config.toml
n_layer = 9
n_kv_head = 5
vocab_size = 8192
norm = "layernorm"
rope_base = 4400.0
grad_clip = 0.5
final_lr_fraction = 0.0
doc_mask = true
steps = 3425
MLP neurons of a small language model. Each row is named by its layer, matrix (up: input weights) and neuron, and shows model dimensions 213-425. Each number is 128 + 24 x the weight over its row's rms, rounded and kept within 0 to 255. Numbers have three digits each.
A block is one neuron, or neurons of one layer that tend to fire together. After each block is what it responds to, as a language model described it from the Wikipedia text at the highest values.

L3.up336:140143163122096128104116105123126085144082133172138124147111124166106158114097121127123120129110090124089153192159128136083121119132086121143118151112116115117157138161133120142104141149123126146128096109146128144105128133208155145121124096116137124146104155072147097150121092128105114147115092096119137167141119122133137170155102106082136130138159159137136121141141123158137142152091147134149142121128185131151096115137119146173151118186126136132132154177156159082123151137146125110125144140128176085177138172123152106132069109108132136123116118131135164143068098141167141097138149135130143126103116092110143130135140144123081133145143093
L3.up1183:186103140132114121155094061158114145099117072159100182132106142143125123161197112142102169102148123120134126142168160134148116115127121150128099113139148145098155138130168139122127137106122107135147090115139138112160174092105098134151151131158170148159115162137106105129147122139118191180070141117105128153085149132107101088116135153132115112125148180105134123156113110137161146091146127152134124109139084127064137142106094134101105120114102134114114151080131109109117117129096110110108139103169076109146128119097119103144094138104164115107149131151063149146157117085135109116127124109162075097141137135148137130113170141106127144169123138
L3.up1270:100135173104125112120117112143116099122129144174121141169100147104112108134121119119112141107137066150089106125164139195062102168115144145141153117142083145103173150130159132099097116154133140163118140153110124117092088125150104130120124120144144129147125115099116100144142154126141153166115115092110125151142147103132141131141122121146111167097143140116182112095082107156130117103116137133102130168149139158143125144089126181125136124139156109127081134153101137085151115156138094148074169090155117103164140134157152100080131173137117111084090092160131163147147110116142142129146149126129083125111140132111105170105124094131126137157129076
L3.up1272:143115102097121148168143190139137087117140135170137112097116141130128142092140127140088102143145127149095097136151103116110164125167104138111162155123157078140121151147144151122100139137159136113103122108103141105113108150164107145108147109092150095116134154113089087161133159099102136136141130124113142148086160101144143134115154127164105116148122168130092121158158111128142067134098156117155119161120142155138122138137196169120147097170137127131137157099138114118154149169154120186100049127142181117139115158140123155152125130113106129110118148126091120130090130149140074115124077128130133127099126138118140115158179113120075126139152105
L3.up1889:127134148125110141143132111126128100133176119106110123139135123157139173109115172116122102150112135125095114190119093140132086103118137168131111127097070162131176146166150131127137118137139142130133095148151108099126133142100147109175153134091117135127106149108113091137101111136091130128118116096102150113080142113108128101124103135164130126142119160128141089145156098154157131143094118137151158136124131160134119151101142124166197141182122117132098151161107129120143138086141117131121143144122131141145142118144162073132134112150149137100136150139118121149122163090115087111099205142033124104142120114104149127116175138149097113148141064
L3.up2228:122133167092129079113109137133118141114142151102110071114173140136163087087161142126104133124093141132116084119106102145179101107122115137148159135134112133091127110114130158127132123116159109121132120144136144147094141132140124116130111131120171168155118111156127122149142129146117121127163153110136130139090131109126090111146127122128139113120086143179116130139103137121096099153101129161133090103117109212153146119107127106117091168179166101081112177074137124138150144160105138154098154132153162124139100113087107075149135128138111135138104130090119142133122111146101135136120115126125116120144127136122150165158133144119113143137125132
L3.up2322:108148121073113127129100124107129107114118156099133098148180139116137093116196164089128120110146115195108103139112129099123164222115146152115127072127135121137137144093137117095169162117122083109129126127129130128121137105164129114158138152138130135153147077081112116130140137129115159145107132103159148093156109104146113169111164071126111107105135143133150126146108113117125156138130164122120135162119143185120096139129112137170147211062138105095115140138095157089128154102113110142148132118157118141143132150121131122121118133153153128116143129115084142109114138171143140160136125150146139175123144150138116122143141125092116147166157072
L3.up2402:117172121130100124129125124100136129098135159114090119127131120145096117150133108142122106149153091123125165142125154135136120155112137133112136142103094105151156145142131158120145108152149115116130139116123130114157087081137160144108137117098097132110106133097102135121177193152109156132114136131123150153132149156129104151160090112077116118126138161122136116132096143164131128135124141132143117162136135157157108140085133093135083109070152130131132113144154156134100126146175151109104129149171182125138084125151133117124045139114124083121100116142125159114132101155131139140125109149144133104140064108100144103166139168143144089118127132
Responds to: The token right after a proper name, such as the space before goal minutes in match reports (Larsson 61') or words like constituency, district, Metro.

L3.up320:133098141118120145107116119165101108143101113111086136116194160135110134112129132095113121123146161100137113132109098112117127115076130121140166136149100150074129146119089159133123121105144139096120119142125102156120144132106123144161131109122149164175139114137113145146107140143171084148129124141154139070120087113098152091150121128094132106109172123137114115157127136131101132133108124126131135126096159147143112154090138098151146119094126126110152141116155159147111137070152115120152119115085157130126166138148148116149155134116123118165118087113148163154115101109073134105069141098129072101136123156111089129171134156146143143120116145
L3.up974:083109136111139145146126124129090119091121166134116146116128117130140078135183113160160093122150101119136084141123130155116125161155122110144136117118166170089102146114118130137177136114131047152128131120123172108115114149099141158133111105095107125131137147136094118167139171117170093154140106092103110158076100104126156138129128105164158085102108128145073113150136142122129117154113127104138137133124120117122157143124127130171137165126130106120125117082151135148152161091139165137074109114152154136094137123122128135107096147121112158089066121124153129122123145130101103138108136131114123144117136117140135103121133133110146102168151101
L3.up1175:098113097111093131170141095152093109091122093087118125137156093127171147116134126151138130126111126127101108135134115153163090127116112063099138112073152132136135116111127139156143114128078124145141148137068084140171124162121111122169110144116099115213125120144139151141123180165117143101140140114105141079125156079178132108141089149134106108112129161150165126129134141081149131131112107122139111135189161134188116144167117182152153096129119124151108135116131095139145071138122164146111139129135138106085142120132141134102117145092130137104130109140147136128148113113106158105125137114107149109118110179128111149105098103150104130172165102
L3.up1348:100131104104143106113131128143093164130107126153101138100105102105134131135135107132118156167157110108126107154161105103138144109111133136142118140107115120156114146126113136105140136153105158140113118124079122126129131134105147108113196134164131117112132096143115089130123138169154147150114139148159070138126128140114124173144142160114114157120099157127075131129144088143158114104153093074136117100129125142142209104170109132150134131172125082107113114126111142125169094101061124141129143154128163124130143110148061126091101127122119113095070131125141141128132153172140148097131137101113141117130165133151169129139117125101130138154137082
L3.up1515:138146152120139118099119120127108123099155139094128197132099128142065097155134148098068132103135123095040129129118133124153112131100156108131150180115161147102115104166112147156108119131111141125095103162118133129141166153126120118138146157128139122152146135133112136137176100117135108124129116103132132132123129156097166110101076155107109087119146138110136142143118156118160146138145142078111126101168098099112085174163143112156147112102144133142139120119129153145140130089142084089094098147132175110109139150133117135117098129092115130119129128186134143141156120119117100111129168144130131114132124091149141125127144108137070148101138094
L3.up2021:120144127160134080123147144132161146095148136126119133138101111134139085154145120154163135173164110100109144089116098166130100136123133117118124135138134181158096114123132105159150164105158146137127152109125135115124152142124167151083117109178099123194128129126112082120122159099122107129133121087130101109128123116176152113155144118127169138158142141110111153149146114108113091088159112125121077122146119152139173164069114113140126094122162124147132137112146151140168089133105152165138108130159117186105128117144107147096115126150109116164138165108151137149085170121099123111134129145120133136079123116178112072112142095118097127111121135
L3.up2134:138155092163102130136130139122137119097161101145145127094116153137113098137120130108096111119114124068160162153112096130105176120115118166141147138099164152134103090126114162095119155097122118103089108100091109172198130152143135111186098159142105137130134148122142103073139153112142126106103153139115083170166120155079135138119123078086093146141146138121122111162128123128145168131145144099156142140135123116115122139121073157128089152130141139126118131117183122169152122128128092146089178143146151135152139115171091111135146141177081150117128114115163145154118143129083134099102109122139112147130119104131112134163084109102147170122113115
L3.up2275:125107128146103159077148122097127114089122119099115142132116118093103159094099151136079149156092099108130095127110143089099145124121120112117130114154139107118124137138134161131108158100145129166146093124164132118147095150123079149159134177134110144183106137149129108125104140136129155119111119091127151153138129111160123161140162099162130138141135138123129117188173143121148113178142106094156099143117107126126118117140105167118129127122150086132123147117115170093153095117118112149075144177131114131099155132097153136121070143103113113144174112164148150098141120179147076160173168110112105117112126141125114140135163136109105133115100114
Responds to: Mid-word pieces following a word-initial "C" or "c" token, mostly in names and table entries, e.g. C-ly(debank), C-ath(olic), C-al(ifornia), comp-ly.

L2.up1244:100044062161135101130153127115113117132136143119129096117149128123160186120102134086103077084144150128090169112119112100136126115160140154157149135107125126101108170104171172147106125137139089131113136150120108118140103159165148150168123114102121100110109170149130151128081134145121121148067115146095153140125163149110119100157128153179099128133139174152128127122144126117115112150111115075157155133111089129109153130145120120144147110125133123135159178088088118135128129116115118103161106135154170125106155101106121104091123123144099111160084145123154148115127137127125141121118115122107122154116137166105141108097132148130114108130140117
Responds to: Ending pieces of words split into several tokens, chiefly -ing, -ed and -ory, as in advis-ory, differ-ing, prompt-ing, travel-ed.

L5.up94:156147100080113169130111134119111108146111100133086112145131133143102101162175166149106156136134137138108118082152135116098140148111101130161166112149086122109133143168137146148129107156119113079061136090111157131105131185100137123134148150117126131121133156176117142170130147121119127145107115123131122133141130145132156147116110095156137108125134133156150119122135128177127159131130120167152094139110146149109118144118136078186166150149152120116156106126131119076095133144145122150146091121141148126140140195120133127127134133163097133151122135120082132127133149134139143134140143100113174079155136118132167108141124115088143083133106119
L5.up438:142105128108137130139150105129118147117111111128124152102126126131125117121106108158169156119100116132118104144116160145143128161138127110179121111130126122123166152139135173106160145157125145124147162144136155114144139109149162106179128110139148138141112127117138131136139157142136147126149128146107107126127143134135114102112142095161153110121102160101118104113116119139103165125127103087162125162186135093110135213154136067143110135146139114096116140095145111119108114153129139117115151148109134115152081136125138131135158151134078144102093119148106136147150105118161110168119127106144110073114132089108190155139140109077099136122143085
L5.up871:157091119103130094156100125191090127139119100166153152147160127144105098133118165137138146142113124132124093141142152118152133088104158107098110143130140100124101118108121126135112136123128129133052095125134130172117155132134111125116127150130139140116169122096146125149110128134151153142139106168149109097178120171078141133106110131140141115122165153118102118143143134118122161141147125110109125172115153165127169143068101141116174135092104167125099133137146102121124134141151113128093096119112182103123107161134171136171114162138129140069166172121124141124145067154121150106146117136122125130140140101110119132132106116082138124133116069
L5.up1081:103086124118129150123127100166151118121148093170099115092112118133118143143126136130091145101133110133127170118139144138095122101130137150111149102140168121148170111097129129158130129122103095131129170086106160146130187121156146131152094144125105106159117128114166130122105161101147118156138114108114087081157152094127153172131154145132115109085129158149133131146092159175147163128170116188110144128135157112143149151120199110140153116099151155065125150115120106138100114093129118125150083152109120188101114140127135133162149176144119137127097145133097089127093170120128118166123124080131130090115136152157114142133128055084145122132095143
L5.up1253:157116090137099135115135149127132099037086138146136158140112159142135140148114114149118190136152167130151111112105135164154135106126135129128163154124171167165119113100132105111134083150112151135121156148101184143096112168145130098118139139120087141090107153082144143154134125156067118158124122129098093131141112101118137142158118127139116148070128155087098108133130125156143115092112076098117140111114137136114171156154117142171102132172131100084158167121120145116142132108125139147108165098164105154150094117141131111127147148187123124104119152108166131122127101146149132138104126138149108145140141106095113137149144166121106109088096119
L5.up1584:175119105118147132056104153108148149157102160164137151103137157147168152160153107131162094148138104158120112094091132111156117086133158141145141105135166125124107126129144164166146145138097111135147122135128188122095111121138136138113159142124155131141153112104126145114107138087113127109125151162167178129152135103099147101126199113148154110092152130131120128112122135170148112102109160105128122158126137166137095109111130113135168123160107135147116124109115114173107099104093149189119141094127124110111141148138130129124120115167096145154118146123038154106107119163134149161086147126155128122145109129103128113124119110125166138165116062
L5.up1586:178147094126136183093077123135064114147140124126107131165143113103117126132122154133148126108137084148126140114134142157083125090116092168122132102141152093150132098114080107118116128115127090063096151145165140164116088133151085100135128135145113098118080150153115138129130126131122150135112148124100087116093157118093156139122113135136115121131127175144127113168128115133142125114152149148125164129147124118091143162090147108109110135154140148078144169099099101140101114122131161094164135118139107086135115141184078108110154088133106161139092123090103143110113175119117145131109145093143105128166157145172131084122147118104114124155176102
L5.up2140:157132165093139139122118187134132135148090133119112148093121120169157099208091175149170156117107140115110128119127115126154126115125125107137154093160111132112161124116155120146113100119120120084133115189125116131167122154137130123155125134096151098125165129129123155095117128127107119150127155141091150112111115148151133133116137150130147153137173130122129141137127139137154138150138104105110128158133094137179140173102094123187118142117100168104115096140149140140119128105135108108155078145110136121129135164132097142165137156106116124132135137096169145101124132144142145085062150095117124110104134125137138083169126174157157131175086122
Responds to: Tokens inside sports match reports, scores and player career text, such as goal minutes (Hannah 62'), scorelines (2–6), and "as a substitute".

L2.up1089:135118137116096114121097106154136138168126141159101119130169150117129120119140127127094147136091135105120152108114120148139105126136135113118181166123133154168147068123103146160124107158117137157114123125126149129102142119113119114128120094107108079146091110132161118117172151136137161089077143130125131171137126134124148148104116158141134141142179159132131172134150143151090107129134092139089144114126110187166139103085129140111109135133108147130143143137088132166160106120149105121142115082106139132081170156134137145131197138136114118149180126117110118186092170121117106129135141151137138109099149144137125108148122120135129117101139156
Responds to: Number tokens after quantity words (over 70, more than 40, around 92%) and hyphens joining compound modifiers (first-quality, non-linear, under-19s).

L5.up592:143138124117110187099130095145093101109058138119118134135173143134152129122102092132072091130100117124142119137131114147163146123117087150148123155120123142117130127088146100126141134179129132130149120108145169110153132104147167124177135099121090114106144125153177143137117161147146131121074137122155109179097115129113130096144115148121157136134140126128103097144145115142119121080115160111123147110125152090118090151156099089150090167093121132105121114150120108115149103100123155105125129145141134153148132084131109087122142142138173159120105118188066126128116117090113126122106105105182145137125140127142165174140184094142111141150132131
L5.up615:140103141103124108117135113149112136110093143098135146126127162124125159125137099093114112137099132086114141124163127162115152112078128126099163171125079103115112117105162105111151144147135166121111181122145162144148186149136124144124136128122137128116135121148128177110113119150112140173153104111119135107118111086117108122115131118152162148104084110113095135114102109131158122106103086141136112084139134133120121116142172137134153143136105116093112135122151132145113169136117183121100147132128144136128125142131120139170126162088166133090093089130125110132121153165138159110182134129155139168108180114120122157125153068156118142147129119
L5.up1143:113109123131132133126138112165093175161132141133110091153132132126139111135098113088133121141123111160134117139130086109118131103143150099089165150169162153118117146132149161109122157101152096132073107154122158160172142126112139086177137133150120149115136137142160122102109115103123164122102126136111103118111142148125113134124156077137108080157152137134137108119077130116163133126091116120123138146129114122108136119098106146143111113158115140109167090175168118167102129083105108115140134179114117156107109105096149103106107099118133146107113139128068164119133121121118111093124160149076170115118148113114110135136130107143116112150184080
L5.up1479:120070142145156122087145164152129156101098127127117139137171156135146138105137070164111136139131142143134116106178124133165148105042135112114111146149138134135123122146091121116197149171058153118122140143185125100127144155137123142123153141132100139112115123151154164096136133123130144149139100179103125122157131104114146110182119150109133169111051107128077120133135096136138152123128124162132118107142130140102134144132171177104144135144124135137154138105165140113151138111134162114128139092124129176117162130079115093119099178127140149146118091149150128076103109093095179116143138103088120183104146157134140167094159088132131138109111127
L5.up1874:112136141146123153128135143156159099129081130108137121131122095097134127141133114157095099147138164101135125109106167181163148118122093126127163138135104117105121122124083166120157103168139154128165075059148123118172163159147159098143155133134119109113116140169142172141131144166118137140091132137141078158122121123141121117138149140144163158173107175157116097100133152133121147163133133129127111123163104115160175171100141148136124121130124125183135128126104099092111164118111117124141152152103120143135162151108105116160151137102140123141160118166113120096117164104125123123123163142120153132109161132125132119144127076124099115148095125
L5.up1955:115150131128151094098118124159115140096126124147161140131123108141186164130102107119122146155114114100121131155131125096070156147078136119164101142146098172124113099160116125117113118153092127145102143126129148129119133153167089154140149126153160127094146185179102150114105075153184169141114132135147110138095167119134126101114139119130116133182107127142126127114101140144149142121118140151145114135154090135104147130122180130147148128148122142111124124106125150124110143121147082141067153146083114177130144119107108107145130160128139132141115094137156101080119084166139126139101138154113113138116161123105113154132120124145101136105082121
L5.up2267:101114126111106118138135138128146103121115140136120117120114120115129087107125131133123137144154182114132084095102092153110137176122158130158121102124119145147113106146117106142121157133146136170168087143111121102122137146119086111140116140105076092181097118117160110117140128101130132112118150135160137142124155132072101123119082100132202123136111139147103079142124134158149149100121139167105122104146047137109152114141126120143162130130164127146138167117129130146130082138125089145143150151143167119121117107147138139130158145119144140137157110149137142114179183154124142127109108126120160163120147152155128148087109144145086125076111113
L5.up2442:117136088117106141116145121154118172114097113149136138135106125089172136140118112121163160124129142141125145141129154134148106092127103076148126108123091177137128117141134129144128157151110137135125102127089138114143103098140130154172113126106131107103153113213158156119171117149187120112061119123086180099095130128151164107143100152145135143121095152121158112143180081137131146124148120126146106055095112128122126098117153122106111185104136107081169097082104095146094105135126129142153113127148148112127112108125099111145132161152135114167105107130153142112126171129142125163110133086130162149140127122118134133126142117108135094175124098
Responds to: Sentence-final periods, usually fused with a paragraph break, that close a paragraph before a heading or new paragraph (e.g. "Houma.", "in water."), plus table-row pipes.

L3.up276:137081128154180202116099126135125125101130102153117167089107095115080079124131085119118104131137139112116086099138143148159118098071131136087157122113149178130149119098101120120120130166110119138157138156160140114114148140114077109104096091109143130152186113151128137122161107134132151128073116093078098134159131151115135131147144131133129126167101121159099136188157158162112118138138141158153140110143091126148108132128128142123160089100106147103155101089098132132152140070095163091141125179101103130137128125117144118097095152090126093138132126129157135123162132143141137142124105154099122137126101143108125091125099077148118096105100145
L3.up548:117166123157130105141088124111103089147089113119150141134177130114090131147185129112133152097146122089097118118120140108148168151088111172123167151119112111100142100121080109112184115167094137181115132110149142104112118142120084136159128153146119045069147142155124151129142127155095162158124092134107104127132139184145155128130117139176135107111112167133112051142073095163095125115124113170097111124144108161090153145132150111157123124148163072136198181109136148165154106136114109132148139127110129115134136110123117111128140151138149111144101139099151130150137097144161156117157121135113151144079152152148151088128151123118143098109087110
L3.up802:136110121095171159090160153144080100071087160103136118120145111107121084120127104129127122082137131140153140108143154134154168120078108142093132113074141126126178087145155110101151106170110140135137113115162118140113167115123122131124129120106138103104150119157099137107129107170119150146092146104147127132162133136116120145135148130131118104140111162156120124106138094117117146117114147166125099079169146120093113101148159127104097116142166123128145166147129124097144128126092111102131161149117115135124141098116151093143116166122104100129127108106157140118126122123135159120147161125141128111123162140161156129133111110147086068110119134
L3.up940:125132106137150147115142157141093141110137140121153157095124099130115145118155111127143094145116099105132140139122097133183124064118122141102125154108123158130132098122131115144135097116060139145134155136135106118095152101114125135133126178150179113108140151137076133095135143130143167125103138126103119106123119155120137085152182120163140128112103121155158120141117127169149140146137153165124095127132111115103142131147118126138160090119102143189136112100128127132202139126110135088112140137121119144138155150146136096086152155142135104109109111150146105118164135101124112100109125202168126134108148161137115152123179109115103113131080146
L3.up1407:079150116112130145125162141114112152176126136143127117131170102135127132127133092129136117118155124116093106128149150099135143123122128141127153116140126253129128104138135125124169115143113146107128117140101148133113146103086081122107147125092120116123187117123167135114135146162154124137125146180105135158143109122105077094158122149132139126145085109150072165122096120182142185154124125146158104135112116135103116119112162090121112106118170067138132141087139108161136135130108126144111158086136094158143176108089096105110104135091123103112116137104103143137172091126106122133172111127143150183166155113135124118130153119142096125154143161
L3.up1826:136125136107177170124111150163122122107109103142134148137164125141112116104169149132126109134144098087131125168138126128159146102123148137101119129147123141107154096136159111108190137171101151135126139124126132136103091116140113129123111137126118136083168145155123128091133109179146183134088147131128120102180153168123127145129153141170089142150102122141125110168167138166106148143127163147133136070139119113143133147124151162146184138127130109119147118074162104129186113121133144102146134150114109198146148130130126101104170148121146122145107121130150116139137110126135141119127135178133136130112128156093139143126128086102105110112076141
L3.up1850:111109084104155166134117117130114092117120107113089128139137141054127164122118104113116146146118122122130091130132098147148139136059106111139126136148122180105083136163133094168175115130073118124085113098106106166142162091085088130114118162128121132140142118146142135139164142157115145131103143148073085084128123208154138125153148149116140088135084156113140143127138123144126162142095150148142130081160118148108110101107154118126113127141168101143128126137111150149132140133112091129113152094108101101150161134105083128113099136135118101125084113133151108152147130150140124149149161102170134148134112147129113140160121121138103142143143129
L3.up1983:118101129123107132126180127107111116093061118111092132145142168095134096136134108105111171185090138095097122160087107115109138120094109122113126094110124120124104146168087126124142111101112151140139167101150145133116120144106134121139122159102165112127173129097128146114158149144127136149099164189111119149128129137169110094160099160053138061128099170135100139142088150155133194145074123149108136113157131115141138150110134139121120171136130071116141111144119098138139104152139119118094120088132124116117165146094162130081124152155119105134077126117107135142158123151109102111129126089149132128102113139108120095112160095138087146175135134
Responds to: Sentence-final periods, quotes, parentheses or table pipes that close a paragraph or list item, usually before a section heading or new paragraph.

L5.up84:119105116133090089136150144097145150125160126082091107107125138124156123135097135141113109170176139152117108116113116113156164113127210155117091114154111133128101138114144113152120153106074136127136141150045130120131125126132114150134104127106122093150142115123103176105133113177119137146092146128177134082130170161127129169167169153155134132135092109176154107170144145103100107149156121121167130125131149118152123129122123126124115098123111138118052149137112126133136100129083098091159176126157178129144128143143126120063108107115093147131154117132127096130099125122106151108124125149100137145106139115101116131162102131121100159106141131
L5.up132:119140104126166130159147121134126060105127096122089135136143158156139136106117124099127094110114105101120116151122120131123149138118123140136103136182156159165131105103131098122137169171096140106078144117148139078138140116147149155107087173107127130130097132133114160127157149128115133140125155133095106188083126134110136141114127116135127102103135174121137134134127169103184161127137174125138178165096120105125141223105054137136069112127163119141116157141087156112157138084134130096127115146130092137127157111140145151103136143109092135103180130099120121127133145107113140135128096135096136170083147131144110096108093165135100107170132122
L5.up523:070127127182146142118110123098134106160095119084160124139133126145138129134134170142113140139125098144111099131125164117140131158079171141116159093108140082128095171133142121147093115131091143101076113170130163166135099124129134097110125121122138126171136141174120132089141091153135110149140102160140092118118148104108137121125165131135110114119154136110122125145114146123139177141122120124145121113169163101126179103146101123187135153120119122141113121123093110168128140101152103122063155159122151158120110145170114102118153137116122137112096110102130128121130146121103148098124175110102143109163130110141157163157130109111115134142124152
L5.up759:131147128103141147119136073154130123141142172109158126145145134113084101151142140140073112122155119134143118096127107076160142096128078159193134160134126145130077162093117169144126164154136164142096129122119164113203145143120091162166113131142124152137140127173127121096154139166125118111146111082120124123119132122142123104136123138156109078127131117136127130122096142116149164108125168151100106155191117150115116118128106160140095134121133128132151088155125139172128123125135127145112102151131113097142117114128107126143141152150118156059114122169154112109129150160133097119152143122129157137132142128104143149137153166109166082089129128
L5.up1459:100113097109091113104108157097156103139105123135111137135129133135116122115130132113146123143147153088128084118146129168207121155137118108100086120105115120039121085122137150200098147139157109127135118124130098128109142133146145126109100134172128109111146128141112131102116116118153120101157149128136126142127143194119105120175139125123116166145115119182106120144136132140125150117144136106177196152160139127105123120124130155154093084146132120155139168089104143134108130140118116126114163134123114114113116130131145113134137127113136162130138150088190124150092131133157147127101145172108141125111147159133158103122174101106118147146140157
L5.up2271:131130123132126133108156144105118121089091170124155120115154094126097096171130135122149117134078116126148115118092146185138129113140128099153138133124119091114090116138140107136130115163175156132126120148126103144153134140130123124141139171083112115113130090173125128128149157140132170097103123125137125142102148085141112142129092150132074153150133080148164137106104145078160116141113158097110119102140143071147132146134143073120126116142109108104166096147135154144110118147114160158156117151138177109080150090133123083114148143153129154126093104160107101145109102109083119098133161117123117128162096118120149131097157123128140146174132132
L5.up2316:138142131107161106101098104116164102106130127106143098128115140103150116104143118172118124104112147144110134126107071125162142139141109143106170124149089185163112153122118129146139113109142149154133104155108122164151163099154118139134125138168145132106074152123118086145101155148121138107137122145129120134103104121079097106119116136085097096127118147163144130133102132106115118140146132139113093120158084142129125161129137128141134094145106080111114121091129105172137128135155112120154111130162124111078151140160180137155165137143093136098118093112162113090091125168122100111128124118116161121118111135169157114176149103140122128149116106
L5.up2436:153137105123128128102163133097172118092101145120152093089099135117135131143130149106124113113132134110129165118108106116138114135136144135136139145189140156120106133119109129191153164138122103126113137135128148132173118113127143138111145132102169122098147155122098126126149108111099126060141122150160156124109138149130142149115114166124105134138158126121129161147160157121118150110144093148149138144110078146086134142167108114170136146078126136143117128135116152139115122150120130134122156162102204115118139159150113130095100142084075103137111106153137127081123148145199092129184117107102125125103160162175121099148166091131135174104121138
Responds to: Short fragments in the middle of words split into several pieces, after the opening piece and before a suffix, as in Inc-arn-ation, pres-id-ency, Ox-id-ation.

L2.up847:121130132110141180124137128136116088092083127173140112131145123094140135110142125185119106155149109086101137152096133116213168138095162154091094136109151141092113083127163118110134124165120134138124124148133107128130101131140102126099135134128208105142145129125121136069147128134127152143087144124116125152182131112140125095141144160148117138121080160126155087204114165166091124150138131120134133100151111121142138125115123138160134141141149109134117123092130138145166092102116149092159129159116082110100177150117153110131107128138117123154127104122125133154173100144157135110157123130107144121113127149134097114136117093133117133118114158
Responds to: Final periods and line breaks ending a paragraph before a new section or paragraph, plus leading pipes or dashes opening a new table row or list item.